config.yaml
d_model: 384
head_dim: 128
parallel_block: false
init_std_down: 0.00265
weight_decay: 0.55
train_tokens: 350200000
steps: 5198
MLP neurons of a small language model. Each row is named by its layer, matrix (gate and up: input weights) and neuron, and shows model dimensions 128-255. Each number is 500 + 25 x the weight over its row's rms, rounded and kept within 0 to 999. Numbers have three digits each. A neuron's up and down rows have the sign that makes its largest values positive.
A block is one neuron, or neurons of one layer that tend to fire together. After each block is what it responds to, as a language model described it from the Wikipedia text at the highest values.

L4.gate1470:530467473521515476477505529480497537507482440496508454507472517510477477491518491490469470492564504476496475500539472496476528498494463545471489459515470442479504545490521537528470515498468485453508548530552512489501516526500523487475528545525490504509553546484497440511509489544502482504542464456528514513477478527488537509476485474500531512531485550492514467491467474493513492454492
L4.up1470:503462480500509471494511513491491476498538511461503534522462474500464490533492524476526496499555491515480492502501458523498447509505500489491517516531510494511485498499522472464542487508473495489519532507458523525513546533509454487484492466487505520521521468521494475529505499509492493485461501507500506500466519512470496495518482456504504538475534508474463449517499513486494505538510
Description: Given names in lists. First names opening a new item in comma-, pipe- or semicolon-separated lists of people (Henry, Frederick, Arthur), occasionally place names (Clayton, Manchester).

L3.gate139:508508541487476478494496490469502502504486486513469455480561475500516490514516485528466480541508486493522496451540516518456504488450507466448516489484495487491509518501478513472511464502476509536494481534538520510460522471448459541495497493501502491485489517473491532450543511498539520507518512484515488509482497530517529490481483469481499537500496483488504476499500531491481529528440
L3.up139:531477561520479488476486505522504470473527498524546503490503497503476518467505484493490525468498501480580515515551512513524477507538531498508502471473526499466464515498490496453522477470520508422519529489515503499511520511482511511458517515492542528499482508506547448485494504514480543508511540532454452529456470492514538555496505534451504510505489438463507504543449454519472495476530
L3.gate182:520499500491514472482531495526494491509542495493506518532466478535454528522477471504513544519568551468491468533498512474486493500486492487519509497487493528522541485521505526488486516515453522463490502539520474522455487513513479498512487496489515460530501482483482459508478423504470506498460524501471500490478493475504555479482503535509514516519451471495503514489477535541523482500495
L3.up182:488474569501536486496474506492480509479535477495476494505516499499486474546496478497468473529489501538508515519519489453553508496511477483522508506494499476524556502508507484469477525524455482476548524486510448464505455481529477488548541528541469480479540532510530485527485484535442508457512511493489513453440525462520477487497489504492488541513480520564483491485544506519577536502481
L3.gate1016:501508493488554465493530488479483469505499479500525515502503490488501517480534481443496490509535447483519518503557523554461513493507511503471472427486435510518529461538474513507507490462516501511495533486506519461471479452500520514518509487494495510507495530493518452514436502494469474487536516531499502486514471509499556480509515475480505522509505508530478514516491501504524560494543
L3.up1016:502503528502513541533518449499463521497500494506496503477494509488515520454460493438504505530530504486486547454563508506448485510498520533472482468545495525516497494508516486503531514520488484503479518490494527508463502527542482497532515460528495468550532504518518502499492474507483473525488503511512463483464544507515489485453517516479481534523484564516461522537490493505498515539509
L3.gate1315:521439538492551459520505517506538540544525481548476501524494520543493499512507505493504521476509504482476557495559499499507495532495499507499488491504498502456499506471507478486548484526515465553519474534499508514513479530495493531491458474481482516512502509455482484511520469527487505440472540511507428491495502496511490504489506503514501519516479529535529510480509484509481513529488
L3.up1315:496477562508499492542493510530457505482512501504527565508496470500516494499478450468490470531529526475529447499535505492510536472492474479454516486482549484497521526483530518501546472491516513502545481446487503479497544502475502530460508484507530502472464492478567525495524483495511522469493528491485522507489498521520506495484464474451524514522441514515506493526505474493482509467485
Description: Personal first names. Common given names starting a person's full name, often in tables, lists or after a title, such as John, Mary, Michael.

L6.gate70:493521523500499484446476477508512496475473478520534519458484467503512472486508488514447525494489485465516472459464526477521528505531521515536449511512544508496473465575497547482483454512517489492526549517450495501502523525523455481506519503509552486479516499526522482504514509436526489482446462484533467514556495506470501528490514513480509514494476525515540552464543495506524535518498
L6.up70:510493485500504526485483537473462489492522512450555465468536510480497524523472498498436497474489522534501484535522473484507490486510479503481509486510506522513477454452491551449473458489482492509445502522489535476465525489443503536522498473470525466476478459441481483474532522524548483465511490513501531448487476473508504497487503489490510451502471454486522480508505458494507513488528
L6.gate122:464527510494462509508473556516517515560456491459462478460491465483489470535491506460496459502540512518527471486481497546537496495464528486477451502538531526479474511514484523482512490509508538463523507501519498506449480467458506489546494489524517469477489506519471461507480513471520480523530532499481468532439495516502519437519464464471464465463493484491467513516517525512505487530464
L6.up122:518492496525471516519488513519509520528531528507478514511491485520517483484453498491506486460456531484533514453445483516438522532467475482544505513534504499506476520528483514486507525536547553533433497523461550480480478554502432503481507469484497505468506480511519513499527536521560473549517517486473510506533469468542497500490480498454479539516525470487517495510539524501526512504524
L6.gate178:504491500489486496474530497518467482486514546487510523520472464473515473511525458547444504510510539481500517532471464455502526458467494496527501499486536541482514504486486480531527514496472475536498521474475505485524504505477503492438513511494474511463519487539467489512488492506514506513493528498523531512529471535481517472497512527497504506515518478492529473483500510503481496524523
L6.up178:525480518489532522483499478473463483466534472451510522509505498452480515520495508464456513523491494527514491521519545542464526482506534491557483498530482480518488520510529487477473484510461501523517545513474521484487525498470488502494492509478526496502476469488488492466497477527509468531457494502515503500466507497514498524539462532552491477449484476461511463492485488497487463518509
L6.gate258:527500490517479484546498493546524533492467596530440501504507556496494506483508505509477508515502525517525505487497468523505519512449518495503524480497486529486513497483490510504514491475537512501479523507528539550473464444503457509477490514528468511494544508459538525484529512484449485493517503476497479453552529467480474467467477495485537511507469497508519498484519500510517483544492
L6.up258:536514459500517540468476478529489510486527513496479521497465513458518460510481503493500527466476508501489502471500487486475520492552513523525544494505501523458463518515452504457535505496484492484496483454491513457470501511429545475513445457553491530501485506503491482488489537493495509499459516509517484493464524513496531459496473526569543491477488528498494500496536501495537517502543
L6.gate265:550492479521483488527455470534533530514490492519554505505540493500515485510540530514514466449515494472509495514454508486492461438494474519483493495549490488496477532504525527475510489490517512519493512485466495503492516560520509518521493500482543528444513503499507512470544510498488499498534441530500534535503494502504487473505470473535485507463551515472472491466481522509477492503525
L6.up265:534429500498489555511507488538488515510499524494464501493459485493546456487511493485488422476510509533501527509519511490481527501518514468499510467475484475507465488498509437498466491464460512529515503503499499541536546515493498537510502500521495536479515515484492483499541498497513493493568510515490526467517530507506443543472497505518469539469502503459525489568506449505513456512501
L6.gate439:532496494470492548451476534513486461508498507511525492460484504512526463534468507483539476520526500501506486481488516484540509521494509468518507508529530490498553523500494495516509495514489476484456502530482488472466535538548464513515466492511500478482530523502473530518513506512494460454419530527514472516521523519493512486461451511475486512450481456452469484511481546544478486483512
L6.up439:504475473461538525500475454507451514509495554521473480506522504542487576484486480485523501522520509453548470497461480473518505531494489548510537493543444481496540502487535473480514466501511528482543507493488542492474554519433496466536504501508478528467468501438496511462510479557476445456516498506515504499491509549476513519517512501490498477518498488503493458470526498502490479497510
L6.gate462:527500494488519507466444493518502440519493535508535538482522506507486491475526496513510508533529523509477522505556518492484489467543508499476456509510547507491487497577557504486471473505487514506492503515502513482508506532475468560502529503490542508488476513510513539514470465493506551488516485503482489536511479508510511487531501496469559500507509459468487443484526501523490546476507
L6.up462:503504504511513526474493449491461517517531479503522439516518496499505483483526486536502492498508499502504530496473552535468472543503525509519521493485486511516479509507536517467518526508482521574521522499468506530506534529511472511521513525513501534481511503501545468490509513518507520480521471484540529467474571487506431488510517485470487518485493520495532515495528502546525504520504
L6.gate773:479512495479504475491467497514533502479498506477448526486521489462461483468492514514485504462482467547473479418496505493486533459474516541534492491544455525456484512550530456468498496518514499513472491479489512481507504485461500475475461471478529476526505499486459470553538493520503487513503539471499522565529498519503509491534484466470497500492520478496483531529514467510475524512488
L6.up773:508513474479531497507520545494506453467511483499498474460513502509456458518516495537507478482515514496452513439480486513473512473495506507494469500475507468481523493557533481497469493488504480503469499524457495499504496496463495517517515514517492482495466550506514507524551526502502521462520520480521504519489521508493453489524495488512479507560485559546545516446478500489519473499561
L6.gate811:472453475494531472496480475445514515420478532522512496471540498495484480500505479520507463449513500505491458487528515534492521482501479511510489478489472480446527487504527558478486483503515512501520488533521487483468524451469514500505485477534481484460519471520481503514504428523531477471520499491514491455502497531508502524463472505505508483516484513510476486457517563562517489515478
L6.up811:514473523467512502523497530502505487502511534512494529502487538516456545500508527460529436499517504529490496500507515517490482537523519505481507501467489476514528501504492513528511522494531467499542543511445499512482493533485489532530534505487514465448532485525469485503553494531498455472510469520496484489490507480498529464534491483525508451487509476513470524475489512499515497470471
L6.gate825:513502513496490498490539489467427499513488473492548515528517497482484496502464501482499492514523513504487540470489450503454527476492516470501474520533507491478546465481546454465531528519511522482470515537516494508509478528516480523488506470479530528525509500469563529506547505527504524516475547524486505501546511487520479500497452510529491550511482472512495525524515451561472474516454
L6.up825:540469465484500551523443485434535495486469507469469523539499486513462530509502485473516517461503482520503501468477471533508499495523479531491497506531524521499520516516474450523490479521528510466482460502530516506496532503463477493488524475509488492514542508508502491481523485534462493500508538468517509504570532500493481484489472525476452514494506489527533544527490488527483493509458
L6.gate930:551500508503495566496535497544508513469510502474494499509510471540492508497485495500531508507552509451471463493505466489483496461471523475420480516497518505512521522465469454497526522515506497487520510493540546540491504515502512521470493472539528501514491514484533495508488498503492471447523505506515516516517512491504446510511476467438520485481492538505498486520508522494559473499471
L6.up930:513483487511474539514467504470493459492480496499506507455491541497487492509465491500534473533517511520495495515505513508502524505489476445516555507501479502546508523515491475470457533500481493505465483496532475500466540508461486502472467488515531491531513436499524481480546459461523499531522477486481480475526545465537509490522448543472460535530549487511534485533525524497483451507505
L6.gate1027:522516528514505497498454514517508509504532514499520536496496508514496492487515522509477543504490506498506502508480505511432526490492525510485492506500469461505518517515524544476495497517529475472521506463502512448474534501529488537518472519552526506490525505491502508478523507470529448468526456529529501487549507503530496526506517469482503456503454494492520502463480483514477509457505
L6.up1027:487486484479492539496500500455513516515504480518500473495513509467499521484541501490519420502550507489515504508483529507499494504485455534478500525494481458497476502478512555520492499506496522511503470489502434489525500496480472473515491469484510481507449457502506555548522497523470467500487449488492497461475500474526521443514518503494495482509520482504500496520526513462478529471476
L6.gate1175:523475498500489511481493501473507499475515525480498486454503514469482483472475489532504524492524550486512517542508489463486528490472475515493472469483516497513534481540464520492465524546480520499510507486507504461471532530532522497490500459498493506504493506512466475542486495509456473473507501544488509510522531533524492496499528570504568456508513487525509479534476491472558518522507
L6.up1175:503518455499442530484503510488513466515521435485527519492480494497512481527529519495570470517506543496547505516515498498509504433523493506491518484534492523508522459514517441491512507528523487478431517472496487450464484515480504469480486513472489498526512486539470495502506475535472486510509535495454539507525472487471492501511507518530463480544509499493523458504501511499495500490498
L6.gate1300:502463486482516458521475519518489483433495476540514524486529509510495495546497525486485490458530462505501508544525503495466505482502518530527527443471563474512480523474461520476496501478511529522522529499502529432449517546495442522533548519475535483492494502446516489476538505523545483511489462493521499482524537503512526456465494457512486512488542493558447493473563531518533497461478
L6.up1300:492531473484506495471501498492506517498488446461517526462502474501492505490464485482513508486514459490511500466501474508549474500519488458462493526466508513485493484485470493520500468529505484496436474544502487504531476523488474527501478491496458481508527479484476477438513549454519505492468481466526507526567498537489476495517505523529480499466528493499471507538497504481559481480479
L6.gate1409:547520482477506509510514537453503504512487552484508499445457475484548446535536480489502501531541471475508531454486481485518477456475495475504496505478495505537512533487520513489496527538506478506481492483480513498450524479502481457515511489512541490484490478516525493486501504512542464500504504543510520495502511472522500495475505496492520532509475480525528491527506540525491506521477
L6.up1409:547499486501508507503519503490495539518496477478485512523510493499482494486512513510486496531475486489505504511495488496555467496462519536473494465510473543454548476494515479498553485522503506529440499530506507530472513496471531484454476461516512536513497465468483508529473518499477518445517500496533552534511489488522485540512469489504469516506516483527521472489554542489522553533492
L6.gate1425:507531524419507514540485519527507510503465532463513557487459485458472498528488501553473478503527499486537468507466498488543511473501530459506484465497500467519517516490498527482507536513476509547509523521483483481499447490510450529512533498497505499441485532512560515504545470514491445475541488515463518489521469507500522464538490475513571465461461508468477515485528578556503473472487
L6.up1425:505494472485512505496510525457483529467483546450468490476484545531491514514495528503460474514505539474524503456538517476506450516504487514496459495494497484491494512527543513473479524514469492509500468560481516418525482522491458463480466507498498520507526479487491502514481482545514520472495484531506490537526499499511507434503472493492476502541465547493505516549543452483507499481519
Description: Opening pieces of S-names. First word piece of capitalized proper names, mostly places, people or teams starting with S, such as St (Asaph), San (Francisco), Sh(usha), and the period in St.

L6.gate174:527492485506545537505491491546486480525484466472500511479474501508470504495491492511561473481493505517499492511469462518480466514493483524469503514524513509499454521498456532479531505541510510496496522498538495512476497495448474517506493537527499486476519503527515530494469468529525519551512464483525499457512505467461478468491476494485493511508485509484522462439528554512493482501472
L6.up174:534500526498521455522519548492413513508499503531439457471512490494498475445433499506481507504513468506499478482494507538506518476509521541520442476505535501505520544533514510522469500510482492472510518524539528521499541467506520484493481487496464457482516513537521494534500496489477503491482506507490506518451542479510517475481509515462499550518525554482497513540517477488526500454511
L6.gate259:502439503478481484503528484494527523490475464452520503521491548530492515495476519453488499486494511510498500499516476470544492499506476516538494473524501491504546542486498487522479511466461532515495497509476494502460459487472503502493483488518452525530506483534506554494501520471511477507532513503526473492503542485481515547461473483493451488489508493485504519468489523505520473524461
L6.up259:527485505500517493495534492498519487492452480486510430503526483466482523485434460472511499496494524529472481520493508507491532515496501515497544523483498487493477486518469508496505487476501499480449476462461501521492514512501493504440446523503483485512482506526512497560558511519499498476495518483501484491529539483501518503519494483500527495488514519502528496538468532511484469510481
L6.gate333:529517462506519513517463507514512499484494515498522515538498537539478510461553494493479445500492502477519507540548473474509501490518522434441500495504518469492502484478496508483454465499529505474546511535463500503484486491493504543526484508502476458474525528454519485531529497514479500478489501473498541479515504483520516506543513466450472508498502575537504495497507475538552458503518
L6.up333:525478532468501489523497506477489513500510549459468536485511504477513466480455477472505497523491428501510492497460508500526462522477486524514507545503460466507507485479502508486493547499505508540480500533509520525491518471552495484473553507479513485518512510422507489496517453476446512489504504482540482478489518580482478490491461525474483521536520474490473490503509497519471538494488
L6.gate492:519514484498498436549504519501496465527549494510496508515530549550514476528556536497499505481509461470499523512502513514474491464512499480489476503520504497511483507477530518475488507543492513466460488500470548489510536498487479491562504506472521475481513516543482487483515516511499499476502502503553516505506510481486474511492488495504484559495487554487521483501508509495527484448496
L6.up492:557491444540517498450531515501451458487520521471511497512499510534526511496525503494516515471496517515491537480478484488459510462493528491501529477472540492438521470475528470506460498469518507466509506547529525522476536455507490528520490525484489466510539492496523476522478477496530508516504480525493465480499496519474486515507493518479480504527481548527526463504525514471486455501471
L6.gate694:479530506524518510515517480500464518453512511521511489495572485513459532542500469537478496501487481500456462511531515489522528472515469462526510446511536473521479507466540550521490531517490507488490472481518509481509476503496478485480501462492510503545506495486519490505531499514496478523494525500472530507513495465517507530499491476490498466506461485533493489488502495548518519509491
L6.up694:513523501495511537506516535500447483520482482516520466520477471489485519489512508549533511453538493509549515539529536454517468499509481513462457494506475523493537535524454508454528491537505525529469493510490504499493481482484469522485487499538460480475508437544463496465516479464474503522462512505522506514498487530544559510539490516485523543501483508518518446514500503474467480492478
L6.gate785:521510454512491454528508469548486526521516451495507566525450504547493494517517462501482467491554540465487471480503488487507524514519503514495480502533493477515470483526483495499502525476510474501469512528516514523517493500535486537482496511510456515510508494501520491508463505536504511491486504496558518518507486493498532504520455529494521453536479515544516462437541504492465512469481
L6.up785:483558489500530522541500503546480514528455453523496488573474514522481499558479507520514487479525492457530507529479521483478537464534505521453508505499470497520504495561488519467443482492492500489512552477482458485504465489526492517509478481511495484477474530494485506484487426508520506493502517478550419491475556482491511503491477502512514501484468514473549514521531490492442484486499
L6.gate853:470546506477521497493483489486453472506501476482537531547467512488509517516469487476499498511461539494477517466494470480489485492486454471470484427521502536547536510500517494503487536516513537494461515465570496461470507516498486504489494501508508496493486505480507552447489539501509451530502515498492494479517456516460472485521491523533533493516510500522492500524484521521485569496496
L6.up853:505450517507475520480454522479494547562557497493541485527501467460516493495510527505480498477491488560528541486465485494489526512478472500509507451509478464555514531546513525528493462495487538494528520505498507456484491467506508472512494459495483541463459527498483496503488486498529532450488464521512542470520500536474508547486548521510547458491503533454521474517491486480474499491480
L6.gate1124:477498502488495515511557525519473507500502490474488500528487529516485510475522504493498545521479521536502513537512486493505517527505516490530510484528555492450549479482483489478533481503501476483447474492489533521513504472444529517466491495520545552509523468505482469498492468487484537504474518503489490512521494483494462498482504513520453457503503490511499494498503501479523469527499
L6.up1124:483504479493494458485528533497503516512523491501471475483527450561510474523530475494531452482493545492518519550501437486491486494557482508532514521490473476513454482495459511479517480498503490553506480497474522535513501512472473518508493481437506490468519516494499499473521483464471547523488536496474480491462494536490520492474527514492484465498507536493532501501482505459491472463501
L6.gate1150:546467544494505516486488500501467526498486506477521493489515518488533510507523523526495501496474492514513491479498471495446478501451489508500503483482503502527507491499484496541461507469498484482500524469490517509485513442495477488484507476559491543473464506495473475526469461469448479459473470499542476509520462503465551453501474539509497482526545476496501449538524493469500523548531
L6.up1150:467485483489506488504510513465467507480557527485450472484534497508534521530459501509509507501475481489540495487489517523486524488493518541491509501498525490479562534496437508505534473499485535516476495491492483481511519471469490506509555500483470545541477526475486523525509511469458479466530443469483463463505469541477491522488499502498520492543490518538511469467512494480454480520490
L6.gate1160:528475505511446473497493505514472506476487516499507520520515542546501469508504533485505502530475563508464498488466502480536532546500496464505468464548518496512516519502468449510544504479504546526467504490523487479508520529531481503485439525514496496484545494464494505476559473490494474502547501514460445501513499522497514515511520526461522490480494488488470491494500510539499518524469
L6.up1160:480450481493470472472514479511506506524517448495448526513468486461552490517490513528518493496518529501515464534497502520544492512533504468476540472505505524479506507491491545535525535502471519492492494472466543470482475510501474543517467491495530508465504510464495533524510468488488492490507527534490476513486547506493489463517479492513469447538533507493510451497504447533519474536524
L6.gate1235:487522521481535468494493484526519457509491499521466520476486451506496502511477508478483527510525533518525528534521495507479478502507476474456501493501525472511518506445451497514488505455458493504498483476492527510456517500492572512515488520452518481483515516537470503498522485486480470495470518478476499484474496525501542474501496491484499492511500503542502507488508492490517504528508
L6.up1235:526495472500504512513444521523491485512517447500496534526502532535510529518519449511477473486467481465499467487472513494454494509489496495487518486499499536490519465500488471483494509522480473520500509500482468510470509484484496502464493495496485518493522513518514465511481511510514504544484516506506515458492482456518499515552512484501489503481469470492517466512524473473464485530464
L6.gate1288:504538524490493493470496508500526467514506505468493512491474479514493519478489488492496491491472521530555482533481503523483520479463490501479480519545506458531475467513526494476523498510508505505483513467524503519443487488472478488479505497499505515529490498502532514503493513502516481493451541526484504525524464522492541499477504546468521463448492470475516504469477533534466550503462
L6.up1288:525484515506482465465535486477525506459510501470484504525531457487446527505493485495488498500470541544520483519485491512474527476509456542560493521526547484491477498503484461497471542458488498522484502513513505526481491533479505511523505506530493480528496504537467538523534477516502495523527553495506520504523485553534534480478485505513497470490459483499511497494491497518538553526482
L6.gate1298:541481521524514504498492526537493553521542530514511497515534514506531446504535507494466490528527516512477493539542516497468498480493525513467492480474490485506516486506468494522487458463479469511467527446518534478484500521484460449514514502504493467511520496511526513462493450526535512482463506459509454500521457509497521513485500455489536514492502533469522527549520528536519502499497
L6.up1298:538512508482538538495498512523515519515487503496547525501522534516490483469526490505480463497504477493507507506508506534495499561484483502543507502462506465527495501514514503552473480487549507454533502468494524482506471498456482470520488497508509511523516525501481513568499500520531493531498514501534476507459498546489471509461461496507508446516452543448487477485520460532496503495515
L6.gate1333:477525506466530484529502526535463485484509502559505480458481474540526503540519476521486487504557550530500490513517517476452487505569521464515526467513483464506535471484537507499443482507529485472538492536501540492530518479499498509528496516484510451457504520482508512494502524511483496513506483500489486520538488504483506502495486563479505533475488504509531513498485503532479457473442
L6.up1333:531553481501536466526523477457487567477467464532486494488455504517480524508510489503486479525539455537505567494504531469513529508519497503510525460515539505517496450509457501475519515528530513508511513518498522505542474524498500515492507486502513512494483470449509534516510507500508476510517526565533442514539502486462500495499486515524495517488497529485517507488521507502490491547533
L6.gate1356:458465474491451477537513471532523497497536504571514465478521496480460532516520491466511477542503532529496504520480514513485512496503499494517534509511520473462503453518504490519489482495459468517465511512512553510476518520495501473482453496471527486471502462517561527506488504495494512458516501499480451542439528529469476483513492526478487478491474507502533493489494549534477466532501
L6.up1356:550453499481516525513492541512528481513494509505520518499504536486482509489482503482524506467521495483512512500507479538511505525480495478510533482452479534492488466489469504496472526535511512503449503497496489490515483495532520513494463478505503481536513482513498509482509483499453466494512539486444477533463522470485470510538516487506534523540520494528515538516530481517491515507470
L6.gate1369:522490503507532493516481527519480492483475470493500526533521505523530495519547521466492468554519521513485526517465566512469509496516519502486498491480490538515470527485475517489502497544525516514537486538481429522518482481496492526541473503500488464477507498513487568491504504502491539511456474496519539515490465493489507541526493466541501539522509518524495475469532526500516522495511
L6.up1369:579501553484555448519506548490488491516479502468505539462494550545491484526487495499487492504500482460445517493478497516466554530501510533533499478475490452488501519531524492485464454501434514473531522500552489538493506495495518486475515504527543506529502536465515460517539533493471472464461499559520520490485533483540491486523467561530522510476492506495493484473499492498520476496450
Description: Person first names. Given names opening a full personal name in lists, tables, credits and prose, e.g. Michael, Adrian, James; also % and decimal digits in statistics tables.

L4.gate714:526526481506461508536492528489474512457519453493489526484491463470482453518492489518495503472555510489481495482532499471448470495501498522526447481486479551504498525467500508464531489527481473529533508489493516457483495538542461479508542502543526470513495473470496500472523524479510488504464462500523547489522513484463466482457512497482488517504513448430476485495525488456473506476502
L4.up714:513489462499447487501486496484518522493486496534444519520475487510482495514479505484541500472526472517476530465471490469507484536504500500526519476509511495495471522468510512501515551558491496517477495486492538464490515508531415491482518514467525481530473480480451507513451495517525531510480482487543506533558528446513516503483501498517482495475537478454569515507516444509470457498495
Description: Capitalized name-initial fragments. Single capital letters or short capital fragments starting a proper name or code, usually a surname or place after a first name, e.g. P in Prabhakar, S in Sentinel, St in Stallone.

L3.gate121:518496460505518537500491496545507490502497474465503514523465540486426490522465500522481543508514531487463494433497526498524495537503524517504519493536522482528497525520499467493539499527487504498513491539528535492508522491442506514509448490525528496542487479486491489528522495474504537502527503495482507493552517501514477476507501499490504507483537505473486484495479540555530490530492
L3.up121:513502500462512550485534482514483510466490528500448462530485511521514498508491462484465506575500469538502511481556513490497510472448473524501484497511482481465474512490521545489468487529516474543515516531492529542489497506506493506507515493511505524485561490515539530542521545482508517494504494461476461509508502487520537512497529521471520451498492459468523506503527481495528536528495
L3.gate738:457503495524504479483510515519492522507504513510507558526527506470492518545487500530479483465535498541459521498507500530532508531432507510511534511501508532537467507523472472486495501526497539520500488524455493481511507470471472486524525501510507501486518494515492477485499525489518511541472459510524510500512472500506481487469518497471492482462492502510499523516540504484504562485444
L3.up738:474500495515517513543486498486544527513515512503465486521525483480497523530447482533476504486513493513493498503493485497519473547467460501485521546518505542505503492523490530494515487517480532531488481512441521502462492452474488463474484448486477518514500442486544475518468501498529517491483521482493464477496502500529537470493539517524506536524473482491535530530544514508494526505530
L3.gate795:499502480524523481491491515522531525455468476472488505495524485476483510540474523493504495493511532472510504485446518517437536445490517534505483489504525513502514533490465496535477439523471528523504458521482498534451476468522478554502478541504546531459536502525512483547519516503491521451484506508505539495496470494475489539482488485500486500501487447444487499480522476530517524469478
L3.up795:478498456481499494467503470531471491499501556491515519476489519511497490509463462508508485489514556436499483530522438505500525556510509502477487532506546503504508462513481478532502527544482520495505483488516545517487490494519481497552500478512514515487501495511525484491502539467479488499523535513490541522549498497506512504498477474514472459510512459496542461514518537485482533518492
L3.gate1029:507504512440426474504506496505537480457444462494485500480541459491488455468496487511504492489511524500476470504485484481528501561484484542527499499489479460509477523499478551497513467489493516517499484498523516534492489457480523488516511528542477467476522510447500466488465439480503491523505516491493509472490537519524487513466510469450450489496534492481510495507496498536540523476518
L3.up1029:482496490499492531471513528518507498493485460449536513453502539486476507500460471516478467514496468515501528513529518491508452506489507502538502500522503512493498533526488513476536486566439459530517542516484475471469475509503515491505512509526468445480500491528475467491522446477537537493521510486465525475487526524535502473510540504494450540531493509494517522534512536490479518517534
Description: Name-initial capital letters. Single capital-letter tokens starting a surname or middle initial after a first name, mostly in name lists and tables, e.g. Dennis S(anchez), Robert S., Charles M.